config.toml
attn_scale = 0.125
bias = "none"
init_std_qkv = 0.0208
init_std_up = 0.0208
optimizer = "muon_variant"
beta1 = 0.93
train_tokens = 711100000
MLP neurons of a small language model. Each row is named by its layer, matrix (down: output weights) and neuron, and shows model dimensions 80-175. Each number is 128 + 32 x the weight over its row's rms, rounded and kept within 0 to 255. Numbers have three digits each.
Before each neuron's rows, "fires before" lists the tokens most often just after its 100 highest values on Wikipedia text that the model never trained on. A number after a token or word is its count.

fires before: " the" 24, " to" 24, " his" 4, " a" 4, " its" 4
L3.down1083:154117090137148130168145118134102143106142162121061121119084146061107155110148111173092098107103137171153129075141162108091098115128120173131109160138105155128151156172151093111148146102117129173096149109156115084128135135129063154150086123143082155159163122225155138140133121144209150126

fires before: " (" 25, ")" 19, "0" 6
L3.down353:176152178149177124133114105144098106102174115143121110086152166160138122083116101177122121168141139085131127139140104138169146061145107105154154079157106068141130183151164159158153155108144162085158112078156143144193101083091080089112127149130169139104110181130119165149104173110090109146

fires before: "\n" 39, "ovich" 17, ")" 5, "-" 4
L3.down807:129154161149120137143110130134145116131143184171117164127163117150196097140055140064117075097145149193138122108091103132149094125117128148146169111193137147091088043124149145140153114150093082080109132115148099141076113187132165103142136124161178128078129179118177109174088171133135130133

fires before: ";" 29, " |" 25, " (°" 4
L3.down430:129089191091090143084138116129106135122183127115105092148135148169118181115161093118177094112143094196179050165135119129147084104107117137110123179120141083095128133047169204118099128087044113081139096108148135100140097127125163129112074107156125170111091132103121105126104109109157173173

fires before: "\n" 46, "-" 9
L3.down1324:086117122115117045167177143105100155156095114117167133101154131166168168141128150132113140080157158094127098112118129127151101097123112135126144103130132147121127120111151165128140127113113156151130122115155125077130129100131202085090212158129175153120119160132131177155136185090142141149

fires before: "\n" 82
L3.down2439:135070103131133052149110158113099161127099127129147123164129081129076127132079182157115109112179124135161128080159111107097113099129137115142149218126116127119098148095106170141151181178104152105128118102131152065131164093167133199132148128121139099135064070104084071133142131108156123095

fires before: " as" 47, " the" 5, ":" 4
L3.down1086:121189113140149186151077098118127153092176157137106108134080109122128097093138128173135080106132161046122138110149134112145163116142100117130117128157165122127123130173147137077133054080168140038114163064076152125134139120135077087173181121135128140094118148047144089142144118135119152139

fires before: " |" 40, "\n" 13, "):" 8, " (" 7, "^{" 4
L3.down1729:106083159127174148135115116081131103139170162130135096108133095101153106101119072124060105171186171140094141136137123116121103056163111115134156124054109104152132110122142153098151135136132144161155175135118155116124128152107078140160137128187130164168104142126088148148107145147159130145

fires before: "\n" 47, "," 5, " (" 5
L3.down2463:170103121135096098120079108191117085141151156131122129195174058173119138114122111163082171174173106166159113150100131145172111130076115100149202126109102166135127124120090165103105146130145148096144107090143139179093104144121174126177139151093097122143120083109146198141149116090101119134

fires before: " |" 27, ";" 21, " of" 5, " (" 5
L3.down1604:112067073109102093099137170158135137157148090155120075160109107125113139094120125142138149141142084159118162129159147085105160141083104176141100116148105099129111104132070163135126169170196138096092072114096126110167134130115110121089156103151128162171117128138151180059149140093126095159

fires before: " Total" 13, "^{" 11, " Density" 10, " Summer" 8, " (" 8, " of" 7
L3.down79:143130117123122143138142152155085116095123121174121065194115203161094121132170133130176091162095118190145107134138105127139178168164169153136167155150122140210139097133111116149161143102161129206109104245127142133067186121152167103122129105093142092196112052102094100130148148066103107138

fires before: " the" 16, " to" 12, " by" 11, " that" 7, " on" 4
L3.down524:081096112110127110106106127109105108085097138151157161109110136110156126195089130116144148186185138073125077066149173157140121177152139155123172144149110111073126077179146168109092089174155145182101120155152093091141148117149140111213098106159102109069122114144141142146191158143061099135

fires before: "\n" 33, "|" 15, "-" 7, ")" 4
L3.down139:169109146137146146131087142117089110119119062055041146131162116150125163099077094100142129060098137123100092124107184139114062156117156132151090121139180132138161117137113125167116194123133165126141138223084143142156148128183123112150081087185061075122068153111136111137126169143155119094

fires before: "\n" 98
L3.down2230:133107071136155109164103123124112090140143135075158120097115132122126123151134146162133143159117123151114099154205125059161080170154098090080145165083179155158062065082109145102146034159136116073158149100092168085168156089200185167167157163110123189153108120133112093114183193152104110127

fires before: "\n" 91, "-" 6
L3.down1138:110102209110159090102159150131148186135099146149121105165116152102106104139153143125089085139124088132139186188162150114215127127198168185092120118176140164123114170142087100125131134148132099043065116090154089094101164132113135155113127114152154097133141133144121196106110156160153126116

fires before: "\n" 99
L3.down899:133085111121075138119119136079120127129071122072140100103107104129079104127148164151183122108160097104183113129115137049101109103119098076061117100140121126184130164073119089120112114152141029099117125113128138158128156176120133107165166172143146171124172108099125109136048117149085150149

fires before: " the" 51, " a" 4, " his" 4
L3.down1715:149142113089134077166098154203135138130121109134065132152105213110075177082071143186172122229155128128137162220138169155136132198105154184168132080124177081138133139190141141129099081168115143153144140131172153168104128153119119110138077127168087222164081167111177112145119122111110145112

fires before: " a" 35, " an" 7, " the" 6, "==" 5, " in" 4, " by" 4
L3.down731:166145107107124125129129122116121158162122114089168183063117126152132148119182114131121181126125130182122144147160108092095122171148107156158171112113178135080102150079093194110098117137107101146112180104089142056097122099161135173109123109091084139111082174119106077178124155157152044088

fires before: "\n" 70, "==" 6, "===" 4
L3.down418:093125112127123144062135154158136126127162148140140091111068156069113151132126141169149174138106075155126169147096147150137123162110126115084137091120106149080126105136162121082141086076115107111093169148155156100150113159135144132124132140143152083093120134084145162104083139112125178154

fires before: "\n" 98
L3.down2533:123100183101144068099101115132086134109159127122172120151150126175126049157145156150097175113109177127105162111125083113106132100172094138138139151179160100146186126128116172120118063110147120120104153121093142099127095092145116136142166153113088142128121109121155196097079080192143140153

fires before: "\n" 51, "aff" 4
L3.down435:101120165139151118126177134146127123164170134113187115129109124124053144146088088125124127171115110170116141138130159111179153139155166162138137195054100164209079160191122175107183046127128132121144098128148124115060135114132107164124168131105120089104103177114168123129123123068167127148